Weights of a small transformer language model: RMSNorm before each block, rotary positions.
MLP neurons of a small language model. Each row is named by its layer, matrix (gate and up: input weights; down: output weights) and neuron, and shows model dimensions 0-127. Each number is 200 + 20 x the weight over its row's rms, rounded and kept within 0 to 999. A neuron's up and down rows have the sign that makes its largest values positive.
A block is one neuron, or neurons of one layer that tend to fire together. After each block is what it responds to, as a language model described it from the Wikipedia text at the highest values.

L5.gate400,175,212,220,185,213,207,220,197,216,242,220,195,207,167,207,210,202,236,181,190,184,213,183,169,199,195,196,169,178,226,251,192,215,231,206,162,229,193,219,184,207,207,198,175,221,224,207,218,187,193,222,204,194,203,211,192,230,227,206,207,230,195,193,194,193,198,210,177,230,181,177,203,198,192,205,176,206,196,185,185,212,187,217,179,198,196,170,186,209,189,216,228,185,176,206,175,227,222,198,223,220,168,159,188,186,196,198,214,203,213,222,214,191,197,191,189,205,195,222,189,249,242,208,170,160,243,224,199
L5.up400,194,205,222,231,180,209,224,196,177,203,211,216,178,188,159,197,223,193,193,218,183,177,221,216,217,198,232,223,196,202,212,217,174,203,199,178,230,218,154,210,226,178,191,173,208,195,191,179,154,170,210,188,190,222,188,179,192,223,238,201,251,190,207,164,221,199,195,204,170,214,210,215,197,198,170,190,204,218,217,188,171,195,155,232,211,222,204,191,168,223,173,197,212,194,218,209,193,230,220,204,230,205,221,216,170,203,229,186,180,203,189,181,208,208,191,203,207,184,195,156,221,188,182,185,202,225,207,182
L5.down400,180,190,157,202,199,215,190,204,211,192,178,197,194,164,213,194,220,202,204,224,207,214,216,226,184,161,224,222,211,223,185,179,199,205,228,221,208,168,198,213,211,227,203,176,215,193,158,192,162,219,167,224,216,224,198,187,185,212,216,170,168,187,215,205,235,202,214,239,169,205,198,164,217,225,160,249,178,195,227,221,192,178,173,198,173,207,185,216,205,218,215,190,162,192,222,197,182,205,200,209,192,210,222,228,224,185,245,210,232,187,177,160,194,172,165,224,204,221,229,194,200,202,198,224,190,222,191,125
L5.gate407,178,184,213,216,227,207,189,216,203,169,202,206,217,180,209,202,182,232,198,234,204,181,200,183,212,191,191,168,188,195,199,202,201,243,209,185,169,203,200,219,231,195,201,224,196,154,167,192,198,179,217,194,211,223,210,157,179,206,183,214,215,192,208,184,176,199,196,185,192,211,194,183,190,238,211,186,181,173,205,188,186,183,225,223,184,230,207,189,188,196,231,221,227,213,208,190,206,204,218,179,177,159,199,176,219,208,182,200,214,233,194,234,214,249,194,212,227,197,174,197,187,228,198,218,206,215,226,174
L5.up407,173,183,230,150,196,185,174,237,195,214,178,209,236,175,194,221,200,206,191,216,193,162,190,152,212,233,196,182,197,238,200,180,247,204,173,221,198,190,181,202,196,227,183,202,158,205,187,195,165,207,221,194,243,174,216,199,167,197,189,218,206,223,220,184,175,199,189,200,241,185,180,236,209,179,200,198,189,220,169,175,179,185,214,239,201,198,184,225,184,216,202,189,193,202,194,178,207,207,183,157,172,187,167,167,218,216,210,213,233,177,200,185,196,233,214,147,235,184,182,187,189,224,216,197,224,213,178,167
L5.down407,182,198,194,230,194,163,199,180,186,209,175,185,185,138,214,194,179,193,193,209,202,206,213,212,203,184,204,190,216,208,181,190,238,212,210,158,169,249,222,179,186,248,180,219,239,189,216,229,200,179,199,238,204,195,189,186,184,212,179,189,192,164,232,190,229,205,186,218,221,177,232,175,196,199,213,179,240,245,184,205,177,212,209,200,215,194,186,225,194,181,204,191,143,220,190,194,158,203,196,202,200,187,189,184,188,216,197,197,220,233,203,196,191,199,168,201,221,229,171,198,207,204,179,196,224,218,215,180
L5.gate507,206,191,222,192,192,196,208,160,218,201,208,156,214,227,225,213,171,184,197,194,186,185,248,186,174,187,166,168,193,191,208,188,175,188,229,168,198,173,223,200,145,200,169,206,183,209,219,218,186,205,207,187,192,217,179,222,232,193,193,206,226,215,207,195,214,186,198,202,218,184,183,204,200,208,215,175,195,228,194,217,197,192,188,224,197,199,182,157,164,214,211,217,190,194,186,208,182,230,217,218,195,183,191,204,203,209,177,176,206,221,202,243,151,205,194,169,207,224,238,157,204,233,208,179,193,212,216,190
L5.up507,234,168,177,186,208,197,192,189,191,216,180,213,237,211,224,226,200,191,224,185,194,231,216,243,205,175,157,206,234,165,177,195,220,220,237,203,238,185,209,200,185,189,187,204,212,231,234,171,196,230,189,228,175,196,231,188,188,198,166,218,220,214,229,204,210,203,200,192,219,193,194,207,178,204,205,198,210,207,197,223,167,188,203,214,236,200,196,180,199,192,206,169,199,203,215,207,153,226,217,203,192,154,189,237,217,197,173,188,193,183,198,214,196,218,164,178,193,191,237,176,215,174,227,216,213,189,212,169
L5.down507,176,188,206,199,177,170,207,216,200,175,207,176,171,170,208,198,189,194,186,183,198,241,212,195,204,170,201,225,188,227,185,217,200,238,208,201,189,221,214,188,195,195,157,176,235,148,210,187,182,159,202,199,241,184,176,211,193,169,200,204,172,170,224,198,193,182,211,218,190,201,206,229,203,101,195,219,239,222,199,184,205,219,157,179,212,241,205,210,212,188,197,200,173,225,202,177,193,218,212,226,230,163,190,203,198,168,213,209,210,184,196,188,190,217,214,212,190,199,204,207,198,205,181,231,236,183,197,199
L5.gate514,213,236,182,207,202,228,197,207,230,165,217,209,218,164,176,179,223,198,163,183,163,193,202,173,230,228,232,207,192,190,198,226,180,219,202,173,189,220,206,222,184,168,220,232,203,195,195,205,169,223,214,181,194,203,157,203,170,208,184,192,129,198,220,212,203,206,199,218,239,171,176,179,210,234,224,191,209,212,182,200,169,177,215,195,174,174,195,224,186,176,223,174,192,191,187,184,226,210,218,176,244,204,222,190,162,222,185,189,217,171,193,234,205,233,217,200,188,219,190,226,195,196,230,198,190,210,207,180
L5.up514,220,217,177,190,195,236,214,207,207,209,198,192,183,216,208,190,203,207,204,229,179,189,196,196,193,229,198,209,212,161,192,199,211,221,230,190,211,195,216,235,220,179,209,211,217,203,220,210,172,197,191,184,207,212,197,185,189,225,221,198,191,188,206,209,221,175,195,231,198,223,184,169,228,196,229,214,214,180,185,211,212,181,223,238,227,193,197,168,174,217,196,170,218,208,198,204,199,195,218,205,212,193,199,187,197,217,215,201,203,176,170,205,215,218,231,216,206,190,210,216,192,173,221,210,209,138,219,207
L5.down514,178,200,191,189,227,218,195,217,189,189,186,240,194,190,198,199,202,231,196,192,175,199,203,230,247,165,172,186,179,219,202,229,178,197,224,187,221,187,186,187,242,176,187,220,221,222,185,208,173,188,190,179,241,199,187,219,185,205,203,210,207,196,169,199,177,220,194,186,209,174,225,202,167,225,192,169,198,218,234,223,209,229,178,167,199,238,189,212,239,188,187,232,175,204,200,177,200,205,196,237,206,198,214,169,202,210,214,245,193,160,225,212,204,192,197,209,197,188,208,185,225,195,212,160,207,219,192,215
Possessive apostrophe

L4.gate532,202,174,178,204,215,190,173,205,205,205,212,203,200,206,205,203,219,185,238,199,165,206,251,211,227,206,204,212,210,184,227,202,175,220,210,175,249,214,221,193,162,221,219,191,216,204,210,228,186,167,237,191,204,177,180,211,233,244,206,208,240,184,202,187,220,221,184,202,214,184,190,199,196,169,211,201,189,203,191,219,220,218,168,231,190,171,184,216,156,187,218,231,200,175,208,201,177,200,193,189,217,174,195,192,181,210,178,173,188,208,233,223,181,233,180,204,182,209,205,200,197,195,223,213,176,183,217,168
L4.up532,179,180,211,142,210,223,211,221,201,227,164,197,217,197,177,186,183,227,198,189,196,184,201,233,213,183,199,181,173,210,221,219,217,182,198,215,209,169,176,216,196,196,221,187,180,189,194,224,206,173,201,222,156,167,239,186,184,192,168,202,184,192,164,184,197,185,170,230,206,190,187,236,242,191,179,173,210,193,164,173,204,160,205,180,199,196,207,177,228,244,187,180,215,213,203,182,160,212,205,182,202,204,182,217,215,214,172,193,188,208,180,209,218,180,218,210,217,214,201,186,201,213,183,185,222,202,221,232
L4.down532,198,164,172,245,212,139,196,212,220,224,207,227,210,209,219,151,196,206,202,201,177,198,221,197,173,237,180,204,216,211,192,185,174,219,200,174,210,191,191,191,170,198,179,230,182,236,194,180,183,201,216,235,229,202,182,210,180,215,235,206,200,181,198,198,154,195,216,160,200,206,205,192,182,187,208,186,196,216,206,204,191,161,240,207,223,202,172,162,218,177,163,223,173,194,184,220,188,204,222,175,194,171,172,197,166,167,228,151,217,213,192,190,190,206,192,230,191,192,196,206,192,172,189,222,205,215,230,183
Possessive apostrophe

L2.gate96,178,221,220,210,206,164,183,176,202,214,184,184,243,212,200,202,217,223,220,202,168,190,215,213,164,194,199,202,199,187,215,201,169,171,189,224,192,166,229,220,216,201,225,182,220,185,209,182,170,203,208,214,209,197,198,221,163,223,233,213,200,190,201,209,206,259,226,189,194,202,199,166,216,172,173,211,244,191,213,197,168,203,195,211,184,168,194,189,172,171,196,221,242,173,175,165,195,173,169,201,217,182,214,169,231,233,185,190,183,220,212,211,215,186,180,195,188,203,205,187,194,227,207,178,194,242,205,196
L2.up96,191,206,207,196,224,189,168,207,213,201,189,201,182,209,195,207,207,184,184,200,187,222,182,189,228,248,185,215,233,216,223,202,152,200,227,216,211,178,194,243,205,161,197,224,188,184,194,232,182,160,176,151,191,240,202,175,170,192,162,220,226,180,215,204,215,191,214,224,219,173,227,213,176,223,167,216,228,163,184,217,184,191,195,221,217,146,170,180,189,187,217,219,220,174,192,213,224,201,199,186,195,201,185,175,163,218,200,160,184,220,205,180,211,231,175,199,178,211,184,180,178,202,216,207,187,221,188,186
L2.down96,220,171,213,173,190,212,223,186,199,185,199,205,202,193,183,181,187,183,184,201,208,185,187,200,212,190,221,212,163,233,185,209,214,216,183,174,222,242,212,152,167,213,178,198,204,182,195,189,205,210,169,197,212,172,184,225,201,215,203,229,170,211,157,194,184,172,211,237,180,198,181,205,191,189,199,211,180,208,171,200,225,183,181,229,209,220,206,208,243,182,244,205,208,263,183,201,194,230,206,209,172,192,203,158,204,196,223,225,181,204,192,160,238,208,197,199,222,221,211,199,207,205,184,215,212,198,199,191
L2.gate257,213,197,162,243,229,224,231,196,197,190,167,211,199,219,206,193,175,200,169,185,165,212,208,216,178,203,226,208,186,229,208,127,196,166,184,200,178,172,213,202,169,217,190,196,202,206,206,203,196,211,191,174,208,171,218,166,207,198,190,191,183,180,220,180,216,211,191,184,207,180,171,193,189,186,187,216,189,221,171,197,209,183,215,222,194,223,157,206,241,170,244,182,204,208,171,179,213,197,183,216,207,157,207,200,221,231,206,201,215,224,197,241,189,210,202,214,201,212,245,197,201,206,218,189,206,207,175,186
L2.up257,225,186,184,202,169,181,192,185,227,220,201,202,210,194,211,176,209,213,223,205,188,215,235,185,169,234,227,249,185,168,192,220,218,200,184,249,209,201,214,217,206,179,184,200,185,231,172,232,175,218,163,189,228,160,180,215,206,220,205,207,229,183,207,171,220,191,180,193,197,185,182,201,220,234,189,196,199,193,210,187,169,181,190,170,186,198,177,214,197,187,233,201,188,201,214,168,228,184,199,196,195,209,183,173,213,221,159,185,191,197,204,238,185,200,204,167,189,188,178,162,200,212,191,198,191,177,224,183
L2.down257,207,210,206,178,183,211,202,199,239,228,157,191,222,210,200,208,237,208,193,150,171,189,215,171,204,225,183,190,156,212,187,188,218,160,205,205,178,190,228,228,205,202,200,184,179,197,175,212,152,176,190,202,227,171,215,189,193,206,224,186,194,170,189,228,183,141,178,176,234,177,234,155,177,202,192,216,232,206,182,205,212,218,191,213,197,179,191,201,227,212,236,181,190,194,192,174,191,196,186,241,184,205,203,175,184,212,212,210,197,190,178,200,218,200,195,197,210,201,204,226,238,186,202,191,194,190,197,195
L2.gate623,175,225,214,218,208,185,221,209,242,205,223,195,224,230,174,179,236,186,180,197,202,180,208,214,188,218,179,181,228,211,221,213,179,162,239,182,183,168,175,187,220,223,194,224,181,196,210,203,209,209,197,181,197,213,173,217,207,200,203,213,193,210,150,202,224,192,202,196,162,192,218,196,200,196,171,216,199,190,216,193,212,177,215,219,187,162,218,201,205,172,198,220,179,203,196,187,222,169,217,202,173,185,214,163,215,207,212,235,223,188,198,227,209,222,199,216,213,180,225,184,192,200,185,172,232,219,224,207
L2.up623,168,235,213,189,217,227,150,173,189,203,174,202,190,215,184,187,205,216,179,185,215,187,172,193,216,217,197,228,232,211,189,181,200,232,205,207,196,184,185,195,251,224,231,215,179,212,197,210,219,152,173,202,171,181,198,191,182,235,218,227,212,182,194,196,221,179,214,244,180,183,199,210,201,198,187,211,184,203,206,216,167,226,220,220,179,179,212,205,206,233,204,221,167,178,185,202,207,208,210,232,221,237,204,189,218,183,178,190,185,167,186,200,218,164,173,194,193,183,186,217,179,185,211,215,176,204,200,212
L2.down623,192,201,219,213,203,188,238,213,227,175,192,208,213,195,199,156,197,192,226,173,215,194,167,162,178,217,196,175,176,193,200,192,219,204,194,214,209,181,153,210,201,192,150,191,188,193,166,185,184,192,226,178,198,234,195,166,210,228,230,201,212,175,186,177,175,198,210,193,178,210,173,192,181,222,183,225,171,189,217,190,211,175,196,195,199,207,248,204,227,185,224,181,180,169,209,195,200,220,212,209,192,224,192,218,213,198,217,216,226,209,178,167,189,204,183,216,181,241,177,245,214,160,211,165,219,203,212,217
L2.gate738,228,210,198,187,163,222,205,191,170,183,193,207,199,241,227,158,208,192,199,206,244,202,175,196,189,195,225,188,191,211,221,212,229,214,196,187,176,194,205,216,190,231,209,211,176,166,207,204,217,192,192,212,209,214,204,177,223,220,239,215,182,213,194,176,201,199,232,203,226,219,191,204,193,158,204,185,206,219,212,198,184,192,200,204,170,190,189,192,201,181,219,175,192,197,187,192,214,212,179,176,169,202,185,195,197,237,177,190,197,221,195,205,199,214,188,218,189,186,200,175,166,199,230,210,172,243,175,192
L2.up738,193,222,173,189,165,176,239,145,197,200,233,152,227,179,201,214,236,194,202,179,222,208,184,186,223,222,167,179,207,189,183,231,207,193,203,250,190,218,244,171,177,211,184,214,200,188,226,161,200,192,233,211,196,185,221,195,190,217,214,189,194,202,190,179,193,203,207,251,172,208,215,158,173,191,230,251,207,227,219,186,182,193,204,191,181,212,194,195,209,180,198,207,171,181,223,162,185,169,173,203,178,206,215,199,241,199,189,207,166,214,195,207,167,213,171,197,213,199,202,162,197,170,185,143,223,217,191,141
L2.down738,202,190,221,210,166,197,212,202,193,164,205,241,194,179,208,189,208,179,193,211,191,215,217,164,178,220,208,203,200,197,183,164,196,228,219,177,198,215,166,214,225,160,211,215,215,170,186,206,162,185,191,223,219,195,178,235,187,187,216,247,204,184,181,209,174,174,189,197,195,195,203,219,183,162,196,200,262,214,199,186,216,208,215,213,201,204,211,200,202,188,216,209,188,205,168,168,237,194,223,210,199,174,214,194,185,190,185,185,211,211,197,204,164,217,203,193,194,227,202,237,211,157,232,181,234,236,222,198
Score-line minute marks, mixed

L2.gate181,211,217,187,151,180,213,221,215,184,185,188,171,216,219,193,186,217,170,207,220,214,185,189,193,205,182,194,210,177,224,240,176,229,204,200,237,206,211,214,183,218,246,219,177,196,165,218,175,205,197,207,197,217,172,172,181,204,218,245,209,193,170,210,202,180,225,218,229,199,198,222,201,223,219,202,180,227,186,229,192,237,183,207,221,184,208,219,197,184,195,196,223,218,168,206,190,212,237,210,226,193,207,192,222,213,224,187,194,206,181,194,203,221,204,156,202,186,200,194,226,203,185,200,224,202,188,213,177
L2.up181,215,187,198,216,228,199,199,192,209,226,215,178,227,192,218,213,185,207,188,213,215,197,196,204,188,232,168,193,188,184,217,181,221,187,228,213,200,177,250,201,206,204,196,197,153,227,209,191,207,198,208,210,190,207,188,246,196,143,203,220,200,174,192,179,193,177,182,230,208,174,199,204,220,202,170,180,197,201,218,211,167,212,206,220,224,192,147,241,231,221,207,224,210,210,225,208,199,185,225,215,176,221,219,155,197,183,190,207,183,180,190,198,162,230,246,186,232,204,192,179,205,188,233,189,200,179,186,177
L2.down181,230,222,193,171,172,187,192,190,189,173,205,194,228,253,222,174,236,193,195,184,204,193,201,232,210,202,223,209,180,208,208,219,210,203,206,188,216,213,212,195,204,189,198,195,181,135,212,193,173,218,210,186,198,226,228,173,168,236,169,196,207,209,231,193,216,190,233,214,152,231,206,176,171,234,206,180,191,219,202,214,224,193,211,192,205,213,197,192,188,166,220,185,215,242,184,176,198,216,223,178,212,184,183,180,215,231,194,165,197,217,215,174,186,224,192,192,202,193,188,211,208,230,173,199,202,206,162,192
L2.gate228,195,211,201,200,205,184,175,222,218,199,240,230,223,195,238,206,179,206,208,212,210,151,216,192,203,196,202,191,218,186,203,221,243,169,182,206,163,198,232,177,182,169,199,173,207,140,233,163,212,179,226,228,177,221,226,176,213,178,213,229,210,201,194,188,191,223,202,231,217,173,209,176,203,205,186,184,167,211,222,191,249,220,198,199,246,176,188,210,164,208,208,202,240,236,216,205,227,177,214,183,188,231,222,166,221,224,207,185,197,222,205,219,190,241,199,173,223,203,182,216,201,203,202,201,193,224,182,184
L2.up228,185,212,152,226,207,202,201,201,212,168,187,225,221,193,220,211,192,195,169,192,179,186,170,213,176,193,182,227,224,176,171,173,178,223,208,190,179,199,199,203,204,209,202,187,233,180,227,156,163,238,232,216,171,184,202,232,182,145,217,194,185,188,165,213,210,237,199,198,193,169,206,193,213,206,160,223,225,199,210,220,158,225,194,203,213,192,181,217,219,186,213,186,212,228,181,215,186,244,184,224,204,186,229,198,190,196,227,180,194,212,177,209,192,218,176,192,208,210,201,205,188,227,208,207,199,210,213,185
L2.down228,243,213,187,193,188,190,182,196,196,197,220,204,172,179,205,191,156,190,165,201,225,204,213,198,180,226,212,192,188,191,206,221,230,152,219,185,184,215,225,202,219,219,189,220,202,184,194,158,201,206,219,216,182,197,192,187,208,182,174,216,180,175,208,187,235,205,183,199,199,216,223,221,205,184,191,177,212,155,223,187,207,177,214,190,196,214,188,167,205,187,231,189,183,193,208,182,233,203,197,177,182,195,220,196,225,215,196,182,180,178,207,156,199,208,158,145,232,205,197,207,216,225,209,202,206,217,150,201
L2.gate590,215,202,193,205,208,213,187,221,182,210,215,226,203,193,220,234,200,202,187,178,197,198,152,193,189,162,183,171,193,172,204,182,209,209,188,229,232,204,196,233,233,220,177,205,186,226,241,209,157,201,174,218,221,197,203,173,219,226,220,222,212,220,219,178,210,187,169,188,227,215,184,199,176,176,186,166,258,232,233,172,197,192,217,147,193,153,181,214,225,209,199,248,192,155,192,200,223,209,185,229,210,174,198,220,191,212,197,230,207,207,220,213,189,200,170,162,206,192,181,236,182,188,228,195,195,194,241,189
L2.up590,230,187,205,182,205,178,217,200,239,203,158,206,175,211,231,202,193,191,207,217,187,156,209,196,215,190,203,198,176,203,246,220,217,220,208,228,227,211,224,231,242,194,226,194,187,194,235,194,227,173,213,199,207,219,186,150,226,219,203,199,182,197,217,233,187,184,204,181,225,176,196,193,204,170,209,200,174,200,216,190,199,213,173,183,232,198,159,214,227,220,218,208,168,155,199,230,232,227,163,217,210,214,194,200,214,214,209,185,205,206,214,181,222,217,196,194,199,181,210,194,232,185,202,218,222,205,211,230
L2.down590,231,212,218,191,231,249,191,188,230,195,194,172,184,200,230,193,195,213,189,198,221,180,185,205,169,162,179,197,228,189,178,203,191,209,195,194,180,210,186,181,176,229,217,200,195,180,185,172,253,214,193,176,187,189,200,219,191,188,239,210,190,216,187,185,221,198,208,206,218,221,224,211,175,193,203,180,257,226,187,207,198,153,197,198,195,166,181,213,219,186,167,172,208,231,188,164,204,213,211,206,195,199,184,165,213,231,226,194,209,190,192,175,182,192,209,198,250,192,177,188,194,229,223,226,187,237,179,160
L2.gate593,204,208,210,179,197,229,171,184,190,178,215,217,200,178,193,210,224,226,214,209,212,170,219,216,229,214,184,244,209,186,196,221,204,239,220,189,170,223,231,218,234,201,245,165,180,157,201,205,224,187,218,195,208,203,176,165,222,188,194,207,196,216,216,182,189,203,205,216,252,192,204,194,200,176,181,185,207,163,190,209,201,223,219,187,176,164,196,212,204,243,208,199,198,197,221,185,226,205,187,199,170,230,201,184,193,192,193,192,212,161,207,207,184,223,197,204,167,246,185,196,215,201,218,213,196,171,202,233
L2.up593,196,207,190,172,187,207,224,188,213,202,179,204,201,181,188,201,213,216,196,208,209,166,192,195,198,157,179,239,174,209,237,245,189,190,208,200,224,202,181,222,199,164,203,178,188,188,229,184,190,192,208,208,180,229,187,176,173,194,219,219,182,213,167,201,208,228,172,182,224,196,185,209,196,204,215,182,186,186,212,209,226,209,197,241,214,176,205,230,180,223,213,166,232,193,204,172,199,190,172,212,192,187,220,180,192,196,193,182,186,209,207,198,213,220,232,221,218,189,214,244,215,206,187,181,199,184,187,204
L2.down593,199,223,189,225,225,233,182,200,195,209,174,187,194,182,198,210,195,187,169,223,217,186,208,226,230,191,207,192,211,238,188,194,220,209,197,210,182,227,173,187,218,189,189,158,246,199,172,187,202,202,200,197,175,151,169,200,211,188,232,192,204,174,148,185,198,209,178,208,166,187,213,188,181,186,173,228,178,195,207,201,206,175,206,205,214,207,213,205,228,198,203,200,186,192,194,163,200,222,232,198,217,198,240,174,194,209,208,220,205,175,173,205,200,183,197,189,222,224,211,191,185,196,235,209,206,224,220,243
Partitive "of" after quantifiers

L4.gate715,205,181,222,234,188,190,202,176,217,222,242,197,168,206,201,219,217,189,214,221,188,231,216,219,158,224,208,193,159,173,205,172,217,179,204,185,209,158,173,190,188,171,226,192,209,163,215,191,183,217,213,188,223,196,181,170,237,202,225,172,192,201,202,194,181,237,215,216,183,169,197,174,187,189,189,177,204,179,205,220,192,219,160,178,184,202,186,214,217,235,244,202,177,168,170,152,224,177,212,194,212,187,220,198,209,228,217,179,217,186,184,202,196,227,177,198,185,202,163,206,168,208,210,226,220,209,194,182
L4.up715,207,188,185,227,185,203,223,224,212,198,195,236,178,201,216,207,177,196,203,221,192,197,199,174,181,223,194,178,206,225,211,193,183,232,206,181,203,202,196,217,198,201,200,198,235,172,215,207,173,230,178,191,188,221,185,192,200,215,229,189,220,245,217,165,236,225,189,197,211,216,214,209,190,191,188,185,188,197,219,178,205,238,191,189,191,208,194,215,211,225,202,204,207,181,185,186,225,237,242,212,173,182,191,179,177,180,197,185,236,181,191,201,210,192,198,173,183,191,187,164,176,226,235,186,193,197,194,179
L4.down715,206,221,227,208,221,167,234,181,216,205,183,197,203,197,189,203,193,200,194,194,225,188,201,190,211,185,179,188,198,172,186,205,210,185,201,227,192,187,210,214,175,179,227,219,193,210,231,202,211,190,227,212,197,194,182,201,197,216,164,214,232,196,209,176,181,225,203,190,193,233,225,218,192,195,205,164,180,218,187,181,189,198,211,147,211,185,209,196,157,169,243,219,200,216,191,159,183,192,217,218,189,205,189,188,167,175,150,174,191,219,179,189,212,190,190,184,185,158,215,216,183,178,202,213,227,187,195,233
"one of" partitive